Part of a small language model's weights.
Training: a variant of Muon for these matrices, 427M tokens, 6514 steps.
MLP neurons of a small language model. Each row is named by its layer, matrix (gate and up: input weights; down: output weights) and neuron, and shows model dimensions 64-191. Each number is 500 + 50 x the weight over its row's rms, rounded and kept within 0 to 999. Numbers have three digits each. A neuron's up and down rows have the sign that makes its largest values positive.
After each neuron's rows, "fires on" lists the tokens most often at its 100 highest values on Wikipedia text that the model never trained on; "fires after" lists the tokens most often just before its 100 highest values on Wikipedia text that the model never trained on.

L5.gate391:557498569537406501498507454460475500432497490500558495533500450456499472554560483500407543491494545528455539479423509599559433480449482500568490547559571523475506396544519402575410532416504508445435510417432510552366563564468553594442576478541555516472468417575491459418547580632453475547499459566462403587578573390501475454554485517480525486500424549527454453596504533451563493448485
L5.up391:463498460482423508559503485487413486461601448531479584483568520428505583511504490550580484586481493535570548465452529516492431484534547520499458498653613534456509541526456379510476547528487401512512461479531532523486427543464476555536510519474594513437453464522588492437536505486490403514513444460392463596537500551511430538518481453556505530575507456558551491495531501450459465403511
L5.down391:482426504464480451490511492438493439438535589599444580486462489495584477532506516486495514437600507505477586546517416604549538425442477482477575484560478470485488542504512501467521432548482484569487613507509525570480584413434406517514439466466494514464471447497563483521448526586578383512495526509490606477490569525469475512428560387505394474435469482524530475573525622516426478419464
fires on: "\n", "eb", "n", "ent", "ather", "ing"
fires after: "\n", " w", " (", " W", "w"

L2.gate591:455548459571570431487517611432565518520507501482505511558519515485551552535517529495577506511419507417450452492418538536488586551572604576508561470514515447480524525443444488519494488552432568553461546562507497492417545635553540467500615563559472434510565547573451499434521440536477464447554597545518476502592392504539576448530645527515462541538458449516571446451475527476460441500530
L2.up591:481507547546518530436514564551485517489486490409524500480445527500529457448483516393507462487416609503472495525504576579390574493512505484440514554532543566473379506511502462472540329512495584558559523613513448463551559497476596472500512561538483423532459561540533570456533449501524524580435503429460498464469375527458539634547538493484500465495468445430502385532569493462590505458543
L2.down591:492514536496598360582428541464526501454538484440459435552442519482491552551501487517462571488351542501554526500417567550464525467504496533470456500598453478504446482467427427458374517574518550497519517504408537484435482540458504483533494556557505439541434451405605554405476463475433540530536531579473478472528473486456444524538497574417518531491504512495486512492433473625486502550447
fires on: "ec", "l", "p", "e", "est", "ro"
fires after: "P", " O", "R", "B", "S", "O"

L3.gate511:496451507428511516483495534546510462447424588565524485535467480601525634555564542486411513486538486479473464404493543524499516551488520491467421499521420498509472579417517483537472435484504450500512473562508388458615617461484606593534501476520488402546444558585476563616390525521551506423498514525447526550419536530458489532559592515582578611550486607459464432501521501590508541499518
L3.up511:453453547427484473430487511443540451524478550557515456543431453487549600502565526509426487526548500503489451502546488509479472525432439522380449500597420497528536570436547483599498415460443397468477456540490462507593530439485585575542471436508519487534452608531419557636498535597522510462488496528467533586429603543532500525580516407455547491593506524434460456530516501529441480451464
L3.down511:559490523482502486433557520449496524471451530462443519512478482491564527492512526498492487502509507467448487538506461489452440455495476542491492481534534570520424490459551495597480529470532501539485493510483428459486548456513545566545500414552501497518474539536446553513452582525524505495492447531445519500450516467478518496561466489504508512581525565417536530484548466527428506540520
fires on: "\n"
fires after: "\n"

L5.gate631:389418584486492504484512487583411555430491440543551463491484490560447510439526577483433505542543603472490529573501517502525447402450573545501500563450463530480619606552583516483448496500529447414518496517475478426518444530484391539488527491519587461495591521432570532559493568569383562429423563483515484466462523517502446466426454553495480567473459504524511515500461434549484520538467
L5.up631:509562545489461431556429508491616542501548486512500557404493538551516415508558603449429441540425554484519521521429490652473543546534547522487461584498538467494475468587463474410522496384539449523450488535467525551535582529557478522506439568515546498517425499480523487478513439528473594478540488476465517482539492473603480520410546553429584472445595515457460420491533499432600463432522
L5.down631:442571548509593473513513513454483465580561469554478589557503503486413487443520455415447492546495512504479581512490415476497559509427529477473462551457495541502425484547526430483493561499400482430489497495580541548504469535378537530488479379547514524515575479500468580467460512481453519472424535500448539501587467495456479481518536507455523543472482572592480481484426445486545495501484
fires on: "ig", "ap", " |", "en", "ide"
fires after: " v", " R", " r", " ", " T", " t"

L2.gate417:436463520519434455490503442504396581492481552512507511477540503462550440547579523593540490580562561496582418551457479543531565428484520452585550576502464500583572447558497463483527470457516507436497555486536464442468496493522461496496520586481456545407545492502549520437554555598504467490482653547516495515546550451483621430639404462422544397554497564496478579528474527436550443477531
L2.up417:459503357507433418500531419594554494481467463520475571516549528516533478472457510393582463439509498422501493597510485460507481383438441512469582552543588496494564525447557561457559599514496463451508518496443519600513421494475641504509563492436410569546546549532509417569504474561461513534531441453488543505580463490504528445538517509477514532505505560533446490464488482452503553490434
L2.down417:462488437484576485567477503477537478442490512509539483459469540542455543493489596396538533525525523484485563608449480499498494532540459486518550360508508618528477611508539571547450499455550480553493535502517544440511528388522525435510522477513497560456554531435478554470412464591579512502500557524464508474422519494457435496460459481476495474415508463499489421526557462552598561445516
fires on: "in", "he", "ins", "\n", "re", "her"
fires after: " W", " w", "."

L2.gate596:601495467484520538495510360500572555497496472512535574582539533488505496466555485511553470473472537500454550425496507462509475581517437471540511496477543535491537558573505499552560534580521482404556463453525490630523548526500558574489486409443472531532497470591492432525594452526482511509556518449509559602428528511473473484519515518543529528542544559497373527444501511522570544591498
L2.up596:578391528491508579471513470502644471479529496473397541559493497445523509457539521458464471480491436448450561419420562498556534516515508383450529529504586444557407466479476563540483543579553463396548482511501498495506464541457453570617532439462442482540476593473454571511536437496494456482499441439498616512410477485567529524509444486546460522464460608525519531536434521619464593468602
L2.down596:570474541425516509448483511508518526481403491473437456508479490540535561537518502440456535453521493446506445482466556496553580559450497440469481549475570443510419492354599493568499454495512436501531489460456471457442468501549461513594473494532431434446485497438408547539500506423472502465497489467508504472457479457517489412416443454422468485472542501481617500462469510485329537433566
fires on: "\n", "===", "=="
fires after: "\n"

L5.gate125:527480505439530514431523496451427476589525466483452490399547534554445478521537478540542471535508500424547532589479455461437517457532497482321456414603509482513477478471474462548535453503544540592511500473516457458417513492427492617513547616508469465518391515526572612470574454512572470536410516494446533402468442459537556477491498524553532503570414532468603519489444447386503573457522
L5.up125:518425507460482532446544431456621458594509465457575442532486574612411487524450543488465458391440561447566405529492514429525478582512475468562504496401339567483482539499573563512545460461594521496438567559481451446429430498504502524600439518510565607520412509462496523543477470549523498510530508419635466542499440455442536518533526543571492591545457535512522478489531512560518505469497
L5.down125:486544488437547535417513472449472509495522459505454533418439530547515586569523440494475417433520478506522457595391507421373521524464481485510417450521515442448515518485460403569456539471497639436521473507478490476429485502498499412482517497558423391502483606514549608518469481475528422472483441539496433346511558486475512479498536494516449509547534466525476550380556487405441552561536
fires on: "R", "G", "A", "D", "P", "N"
fires after: "E", " M", "L", "A", "N"

L5.gate88:533417518544595490546497516517528553468595510480532539534494418454547496467537506433508489398421547453584525581444491503464528525427436482511443508467452487441482568556446603462477455506449488535476466520430514401460544463578516540476439561526423468411508559466469433403641524527556539486449493453544579582590549522422652429455541448471485504571430500550431511458502461400484446452523
L5.up88:485475460470470520571533449430499474476478565485457516656468523485564449556555465430436524492524443429401469477450453626462416510466530449511521511533536424491557484531518492467494397480552511543518510465396517464478511579422389450463591479481486565496597417489502462402470496493438436548545506479494581526456471455554458482457496432395487486568462567521536457465509494495542497425520
L5.down88:509566501555504561461474516539473556490561560577501494519521516506406467548567403511494456548534539519625502529460501521484511567422491502471565582544420493434445412555515497608542544531466463548445430509479474471433543425469513442523451529455462493505487473515557497550540498494476397471419574439495515345484551489408501479581548563532431485539482435497501461542587524544552490524562
fires on: "w", "ra", "t"
fires after: " T", "k", "un", "ft", " south", " t"

L3.gate529:606464411449447490466463499475452456431541516568536605495581472540516466442539551525570470484528406407514524489484457485511491453537477477542477589543583511580505518654506437346503487527447444529483573438476466572421572419578543441518604512517432560570493479490511495437482468556425435453510524504487535587457499501510496511538491567592493548462429509501504481591488568519560520515534
L3.up529:479535489498454448483587473549514468646577487470557459452522597515520592525506419551592479539513574447389451564519526564490455518520505486506518491507488506442516547486484459539574549507533482476524492507502407522607491453453458587459470454477415551464491567420465512507450441528480466567474494427461527535518442487525530496574440436467392433426582613517463495450468545517506571506521
L3.down529:443457435495460427513443510534467515475545483472485464544534551540605485483573568567437456484546569553528516407388521471420436436467415380458509472413475445465537529479486508465579552514490491585538524456448566458537552499538491533479524550672466543536554451545423494572512360452483486563511515491462533499547473487547502553511502504425457581567559540410450457457475489565432467525517
fires on: "est", "ath", "ial", "i", "om", "ours"
fires after: " w", " p", "W", " r", " h", " W"

L6.gate258:599477487479465507475552461577494471468488519509609423542556529472471455457593387505477546502465567492500506398425493531495533508562544502536544425462470560458490487450532481556451487508549502572486603487506433447462485512469495459530550558458406484489564429412490468486603528481575503510423512423514599567553476498443524485442464480462578487590509504484478551413520560400510496480570
L6.up258:560503484561479465527609471467589460541574430556403517514434487415460489483504513552458391422455417588468480444457553479459542518554564482456441511532520481464551496518527546534586454547492403555544507501518397462502417575449486488494525561505413544515595474574405491523437470475455453502484467475441541451546588482399571511531445526430549543500499541487441617630515464532480516565445
L6.down258:452462455525473496528507502570433452463511593511482506492445566529645566477550445586527515587494497535564511483421456478480490570492557537552500519473449508452470507464463443498378475539599460476490490521536511434382560469529498486583439550471531465591430475439415393538506477454589494510535498444482490491479473469465523480471483564527468518500461419413483419561488405517492567544543
fires on: "it", "t", "ra", "ed", "av", "ech"
fires after: " Sw", "k", "w", "l", "z", "t"

L2.gate414:457454392521417541491517407464440533443441416441477568579553521525551417449518565441518440445591465607514465482463493547452507478436404508520468547520479540545522591489488496443437512445477528519529519547435484536574538632529485540503485450455426490462578503502423544511470569515485523545472528589422512601562514624478445460504547439539523512457415504497567527490506550436531431546437
L2.up414:399495542557448482521634502536460479555561474461461582470502592493517498541502591494508460397498482443446603559480495405467573445420550538481523512515510500550543493512482522436480567503479559398592526501490497525524519515441449559506455474523452426534478612470443460554441476509489524411500489528479458542532455500513449395512506373500518495502510462462496540439584471543553476539400
L2.down414:549487446358463481503514440553479541473523484507463493547559516561500505489464636626574576476450460476509511457490554549555459410537401485512473417525518508535546489438460538489534553479500541509510481467396476468472525472470420496497536500459539481535479417525464562616490466508474523499463519548482448482426476456481504453437547475487500461484577478534445582453538540518411423466498
fires on: "est", "ent", "eb", "ell", "ec"
fires after: "w", " w", " W", "W", "sp", "c"

L2.gate248:560578498580519470381539581489517477498452602397519477543465460512539501571539494503509586492454528485516471414521527480561455533461469557539531466432428448508512425482450403514496444583497437504440439637549542540500510453506510514429523598526447435575445601518459425444494430493422565534476508560543525527443443466526490628520529579418513434439466519538581576432522530402548562527408
L2.up248:502498570513391370502509544516503480484493493450503454446511440482559438446533462458568545500602450474468482537563582500602571558576491549395429513493454468460483448516461426458454431536512553532472451550515515479570519488441480419534607543469482449477508502535542508417503462458490597438515619511540530489435449508497490482534495525534465560524488505532479507486492597563471538554487
L2.down248:514524511495545433425493556501464483455476497511408505491453439496497521540529512445473465566505533528543462499515538523509469375484478513477581424450487537547479449438494447525455513556450447515508524625441520476482409522407591487494445567453447480506486521555556470455483436522417547432541493482539531445491519481441557532449472503471519513512481482503531599471451573447555465484443
fires on: " ab", "e", "l", "ff", "ange", "í"
fires after: "R", "A", " R", "P", " A", " the"

L2.gate240:511512461525570507449579486558495513515538498429526522486589485549499443433497523473437504507441517565480533447452481526490468505541563522395348527583425519476532465596495495480483544441565479537460561548444477466482544534592561597495440538576490494504442435572505501465381540517496420511525552528454467557606517519488507552473403534483511406485509481438472473544487501493517490546516
L2.up240:542492534583572480447624448550459495491495457482571467448469474576513388433458468456527500457511481502449488468499442527538551486506582548416439537585494479474515515561489464583464432482605545536421521568467450449507453442587554512466451490547522568488419346547466518470512527461519474476557498519487484553572449482467494578556383573552520484490544478443453460527521468462539476582535
L2.down240:469547630471585512465554451481471487550473615456564488499513462596515492511480511477540412533535580505485477465478412459561477555454530608518396477512509483543474461521507387553522573560503544539495486527506517538457499386535548486552408392447493532449472455564433481387500493561490599460532536425526483571549468524522451489548471477484530564474501487549446500484498513514498470489508
fires on: "ice", "ene", "ier", "ace", "ide", "í"
fires after: " R", " V", " sc", " v", " r", " D"